{
  "head_dim": 32,
  "parallel_block": false,
  "lr_head": 0.00405,
  "doc_mask": true
}
MLP neurons of a small language model. Each row is named by its layer, matrix (gate and up: input weights; down: output weights) and neuron, and shows model dimensions 16-271. Each number is 500 + 40 x the weight over its row's rms, rounded and kept within 0 to 999. Numbers have three digits each. A neuron's up and down rows have the sign that makes its largest values positive.
After each neuron's rows, "fires before" lists the tokens most often just after its 100 highest values on Wikipedia text that the model never trained on.

L3.gate267:439520490544550562472518469560520493521526520568476520452563539455464497510459481505452518508512544446471472542439527503540510444431492515530525517468467535448501401522574529521514483463455481434535468511495501472470452489503511504473393554451577484472411552543510462524494540495456506509488544501517564525488553508447509472501599488490497394494512500488499602537440425460469484509417546467558473530464447504522490453553480451525515495561491461508456489450439518511482532529440477494529578549561440490476478472455502548514422472486538543444498512522545441544473560440559552498518512512582466566479533475474446505496482477544456575508491555550451432491561489482472475399548476514471454484492520458543474474426494484528538572483514475506544480483426483521497550444518485
L3.up267:556563514442507517480449540512445538503472508537505505536476444516420518425458547479502605465492470554509530507494492513519483459457502439582491497522456511466473470505531437493507536526467502538500533570568535532551458441581380473492447478509529433476507507548469478485458470485462545572543486436535530554468499513521467535509451511547505526514472564544462502461472492477424440482445590492564568520553512485468531558534484495518592505489527560573495524554464471529473476477509562520557414447435471529536430490541516514494484508440502551437535498533508489535472544525491531519488472551490513479481485591566472506564516465459538562496481484510519480543548502552483442455589485431503492493595548444454502494485470481504519507516506535535539519463498484474488536510464508
L3.down267:516538515442474464433400440536508591452501494469570434436446471514566538514472524540457485490528419526535478456486545531470478614422467492483493507359443516511520501540494422552514540567494491505468514491526502415502446512479530392555485550519528509527508498526498469515492480525539493567564521465463470483468499566461409552548487456504467504500490492494429565510414494612495489478536531521462475529458497526461442474473560536541492442498554598468464436491523482418480566510465507523456495481539444549481457435472550470495484479479505470473458530443586498455530533495483459498491391471504456505530541539459479533513524488464487458506429492488547528482555538482480499459513512471445539440439504484499480450578503467516498508511497518485505512464512514505438499518512475
fires before: ", ", ". ", ".", "-", "'", "s"

L3.gate348:454536495487520503492465486573491523454523602552472502475586505483454538489508546589489564500545477497469501517498509478517539508492525518465500461439537536547466506621567453482532553570456427568513536532551486483451458476496497510551493532479593490431458465528556463502501478537474511560491486537465503494456555510494502482523487556512556486499430464535470475553507579508453491531505639525498465567508512481553552499498599511519462522498555553469492515506460472484531450530479524503516606527521459474567471492450529507483469493450454527458531482540523538516471512451524479502498443499488460498527551525512528468425466494575536497501460545497463472482494512579432502420582454471507443534534465586538469499456521464535566513539491447481544491506498503480579480478529524
L3.up348:519461484497468409426453539526469472488502468575491451434558458484409505499471580523566516457455501532461463461524537425552505496535560446514507470553543520497486542483460475496564476531491463472442631483533543468499416506556434495489465518432563497540497495567579428499499551480457482508512556484534454458486447496531489495518516530494486516486450557516368529546455572481493488511450571494470493514448499508575545569534497505454510522476431506472513500517493451555487531510556498505616551526523509489477475463430481533507501476479453475419509521509481560531541545510501582509499464518527454565537526518487496462533494445466549542525503444478519501500559501530444523504546534447544506428627507470498474543477532566569532460477531420481586546478448530533510561511499509
L3.down348:530461511520535458471513512543493577591517527441497456508418481436539509467465452473475487462457442523505521462533516468477512543479467390498508576539478476513458524537525391439486488551547489509558588501498544538521428447468446502547495415493425505464483528530474498499504496541472516510534419480493460449489535544486470517555553493507506466545533525483466563514452528538508500601550521561507457470498490514485451519569509526577594469522487585480598470503512540461504554518487528485561509499524464461472559435519537471504496485499568473451486464511555550441527589501501476543514484517519470530529523510580483576482446476428476463479494560549490511507577457540415513438486550488449547430491555487602459510503452489410517512495455591491486462474536498501487497510507568
fires before: ", ", ". ", "-", ".", "ing "

L3.gate140:492465488434520510491490528537500520514491528459519519464558488456491602504435506477494548467458441553501484465548490530541446484478496502490440479452426547494483520525438438565468488501534573553530521454524537497474496543576487547533455482528523413500457537410424485517467505482376561470558471424518499512488551485530458529543563446548540483470524500570511591479512536515493563493474438501455572552466493484540493445517425450522552518491564510576536495505518541484431441572547528468549541521565554435458523525560368476456437536494504418493587501498438553516452485550523542488514487461488502480418515525487441430479500505517520520522520478393417525457531480528459575480510526524494458414474526457528489487488470529539536534476492529494495496512544457523469480433503506
L3.up140:455537508501503545475477403565533492495484538409517511477492559546437501455444481490486578466514482518590598472567459508513430471498588541493534483448485501426465537500474521553539387442539445514523506486509532474496477522489433552497491449484451457521418541541499471482475528537488518517474487498491466536445569467436452589491535473487463482541524537514449447544554496532404526550552441495505478435481519535548475524498437465484503463493509472482490508432494486470482469545432532520505559467541513474472446527544445517448501553491508531473531575512563525414526584522470491545489493486606525478471543533519500469543534443557475478492437548513512482518465506532403492459526486464513439488500505468471510487486457521546524494556548484481468479526448509518498541513537409
L3.down140:567494477436486490502490509616491466543469529461552489468472521531523513492510529546513481484445502546586486440555526513484466476454537377530501519479459494450522552510451483566494427501461495541542538468439448481481513543480496511517503524537457482534461523464450422478499502479506526514521495424441432478544502536459486527504492429482470500495489506603518516506458549586455610520544500533451463515426473469491461477503464502465463395443533488541524462513516563476404555556487515490492558524546574447504517493469461532473492538444503449514496481493490482497481554508420496516514460526531541517489507565574469442457498499542493455507441509452467490432532533500473526455482432474516475503511508492495494456531465535467447513469448465585467483533530603553499468519545509
fires before: ", ", ". ", ".", "s "

L6.gate700:466472497529508561531557469500543555489486518481488589532553443474468513504465484488466470522536454535436511535493449437489506540521407500499552467503438448520507521574511481536491409466522448496486512485438459493446498554460556525468516461462444442478462442422511473509537460527469509541490443571479554505525516501606473533434467441442507455550511500532514470526554582485485478533461463536450413478468531392465474607541484541409452446477565448454503532466530493409554468528507506540524543495462526489524514447544498512468431488462465523485501436510432449484484521514544513502463496544484510481555511484517502525475474539494496555494589469488477461502494525513501562442551480497531474524457449516453433471490507512481499480450537533502543555557537479494513480521539489
L6.up700:520484514527579615492479488445487512486508547501517524500481560543497481423525496562534555405508543466504441517555550515483551470533484481537438510526542495456521457520505440477529511496510475531435491510513546441478462531487542525444529438524499393544474514484526488605476474558486508439525504490506553463480546508514561532510450480481568416537561479503544494463545559540466489525497503495561473496479483543520483511557506566544491527451452446579500470590498541513517461492482479522521461467498496474495478484408472468492489456514568540486469389570496472449488510449499538491511514538495516477492458566615563444464525538566492459473515497483438442492403471429490484482507518496529454468518521606508526505569516503479503519463527544587493520523531469539497522482531528
L6.down700:493540513488475475495506513521497461441453486504533434483576569472433504544511449515529422558519526519497498533431459509465483458563516580473544499456458517553531516523387491424560515606523511535463414494488521516554550486537475454545468515450527437529496495521490478471459484450546514548529553545543510535432572412497474515530533468550465471449537510458501519539454497451498517542531468495497433494497563482533429542488494566426512431525520585462485530414490464518527481493468521533490533544477537484479501475456469553520434439516516461467456482440537481457514472438594526468515487433380577470521522540433488468512497442558528587526478533515491525464516478444543531507531517499547511533486501542485497491489439441491536527521477453460508548543494544505447507450548454
fires before: "| ", "(", "|", "the "

L6.gate333:468491540491514517513550461501445483525487605439478470556444486500538523538546534518464443502467499559485525566535484456404524529509472550503468494477543454496583494413545523514537469491449476525463470489458548534513495595529444540533493577564465425506487425520468451541575405476515522532503464502508483466550607547507451524501494464456463490440471453456449539499486486586526527515556505425438488555531464449509551506414491565488544476477530456511498586423447434536495437454558518491458505479514441488569519471495495470512527453531463445456485473512505466487470495486510453415455457534484556524477434445566584534485460534464482437484507531465420532582489517508560537477534487530592483442434498550478496480523469525521508469473525513541481560483481490522479453526526529
L6.up333:488474552386493550495492492591446488465492545463521506482509526630547472541541487483525442427441545502479513560483516455542478532505501505490516438481511475595465496502512516520479490504528476521515471456502491524508529482514508453470515445437492442476517539480504485520453531498534557441481466489483530546498536397499498493486478508453529487469553537461537512460465496511465519503484460528461460451530495467469493468502494496439490542588513471505498524387498512529464455521502567515409524579576522450519468494485552430542501470504548522464519501513480470463469494487489480467551453525493553502502464565495466393407438515584527504552464448500514533547407512481441424432445518510461461513479532539462482416515563484534514465543541523526488635530499486523568490552450467
L6.down333:468560542467461577471519446474457546493518440511495437483520470480506554496496571489513449526587489551544494522524527444480549555448447430470507492531534469533545523471533516499558535478583505533529512495483525492447533480529548492461535494452592490498462536557481480499505417521466550496452539495424534525417478471518529396506495536535538517515474552521499549573500473528537500590466503514576477491521502441454540434470483520466513496490507433472450505507501589520436519549511486528596514508498528482496489477514469486537506445506463406498492491504502490486456454439477458501540520595436484538506557538508532443490467502487488479489502471492450435410461472515432504440522499510470417416546454535523600461448484477459478501500513456446514502508530435533500441503582543
fires before: "| ", "("

L3.gate564:466564493535539540486517558565502519521427559468527467490560407525367537457511476478502503452519408507497485367502545520517481532474553490475512522487493551475484479482456517483509525485484483511514534448486631526482496496484462434543515462501476525542523516493459435522450540501456518586470463481498544522452483466534524480526509517481437454527492452504440568473449529474511514464490514485498519549521504492598513470527481490512521496475489525474488487519492542491460505599486542469563518539516438547424552518489433533394488473426436497484582471506406555557471560526436539455438491483553495530496546497531469466533529489495550421556491488433564479477538585546461552498529537443532515452588432525450478473508505482484557521511498465467569441457553514515474567502551543
L3.up564:445540499509530512599470532483529431464451523499568499432509503542552451441471506493514514467584485442455463592550536498552468523539516515536473493480515550501433478530508524554502538551537494475481475545552524507420540465540481509475485460428510484475463532501533556523552532532441559475489464427512519507446470465511502514532481418514517503517424503515567431483512527525480523418434517443545459485475489401454429505563466461508495515639556447539502474510485463527505412527552565586498524523462513461555497496470522564529425562492482520455492500448499484493505437462545493512507459482555433487496572502533471451475513461527492549507572504419501507536457539581523502516538487482502556471508500561475474510515505497471514511492445491488475530509570514542463564497479547
L3.down564:522489426475484459533504518478530520512493490457514509505385483418552556516534521487493553516489460525472482412571550498480548515449489418479549570455484509498517530456492498550516490451508471529440485515449454445489437527419531446597488433462518569532592420524435483526472497460485425508529560455467471415551511559440550585466486546461485497458520463439472575492394488561547525472532512502477510463465505452495513523519440461482519493463517511511450486492489491485560550441543506442477510497446531534543534466539409480518549469472580459504529494439406543528548517455428490567531499528480521498480476472522437542504569473473507455561477572499484444494497539480479444524429502533497499481522467476531493513497533493431499442453578525451447504558486573503431470510526541
fires before: ", ", ". ", "."

L6.gate763:469527489511439533461520457522536512438498553399492545506582486536529586494582533519473557507475463543501494512495507481461511470565445499574500452485501500521483491562538487495540467536498495561482467514494573478462501497489516483487474522502500547452475546464538451501557474436484565562500533505464475443536510511549493588504522467468499537449538526501521557564524493492539482536512492484532438511556486504471468515459518527459482507445496464491494478539482436447582465495510480496448453498484455548531542546545489466438467545495417514506487528527403431556485461537516541463465451513552464538433543500492464467507424573542461480524581505468538588519527563472499493552467548469573444479438405448487460491513537487455427471436419475456544518505496504474440446458393445
L6.up763:451432531517460539540454460477485582526515512519526507449447444519490524479494544450585461482537479515608512511456465507582427539490543498505527453482516482526592464558514439499476526478509498482476457481493511474557430542491559481488445464512491516483411510469535516496524497442551465506554482535500464499530560446492475467510511453440509541536465523504507523436475572547484558491499511557445519537516544507525521518486415498501436456447481542469439476532469462454533470558526533531423524522494542481500560477546546441530498513534495580592514502550492492460462476506496493405426458481486473478477540501527519512462504563550537484551440457418470523527509536510478500447551478492490554485505443465476432534626461432521471427534415437515582519544496480515521535407506462
L6.down763:505461550534481415523443391459567476518487486470539509461487561485522441497480504556605520470483448567502552553549481466479489493538455382476566537520587525513594491562517492499515469464573533517482446571438518537538534492529493532412573553484549465457532471459561476480485530397509479489541494515441510537492555524509471497441546487456544538525509493486506556447437484550527516540467582483484455512411488486514461484527457520520527517550472518492568459591566531466513531519535482542505520481444493530503492525489525487486532527548508554530436496544495477487441489559451491511497452544598531555495557452485505490492521508533485409474511459482493517491539473521487447461490480500597541466546453463501487481453505433472480493517444466481557514419540534535491530478376510
fires before: "| ", "("

L6.gate517:518491595483510494499506495461436585500536535476479539492506441499521563488493558467498572485482501486502490473519469458435512486537539513553543546469494457493530487552529512540503456480436444545499497532513500482493548560501490526526525510536467519470487512446531436536501483532494561572479518535583456436496547520483523506470518546496498521557499414510508517492479531473553497509582435534548473475530494461482478539539479520496474512473467506398466541430515488427482442575496531562469484455464448479480513457528472518568491470527475527478463468493479504496493521597562577437516513435468489549450438563553436525419454454532505493526528523498533575552522489461504484477564569530456420428562491482412502475516552499463432497493522571517596509487490472307529466541454465
L6.up517:508507533417568565514524541499472548493475492467482527463519439478502500473534555424464492482482523536466507520453504580495508513500537451493511472520582445540521583553479500537471487441509500554512436505448475520558537525547450536550552462508417498498533506426455450534487501469460501526534481526514520546624500506525562423526591544472579473496518454459552483521529426428471540565527472584513539526543483520506498513492535455527433541477474565457462510453476513469466509533512515514439403566514453476540506528534512532542495476459475520573481537532490466501525458509524492383540564493447479499482517556505465545452421484555491459524482474462516536496494436490480480524464523493497539467512489485417573578517518454464463462454474516473524508523478383430483511551490563
L6.down517:471506445517505542512496459542522459452534487425448546507512496521494450535507514497423531446568428480520505571454558455526523493453503481435525435495543535511474561594448405440525437494562536522497483504452460485511507563482493529552450448510441513471499492453492514454462496451495424477515546524442481500513459485469466431446497468513528521527550522451526505532492467458474474582420579487564508532512434495423464511527514502526400511517474523494535466545475574506466521528482505490407488522468538574593458518495499488511477422478531433536463482472553490515427458544508508514506563503495425509525583397444505519468499521455451461528474469458535537449491570499480484519399490512531530511459433481514540565512505481552494480496523532455469485543511618483419503429527529
fires before: "| ", "|", "1 "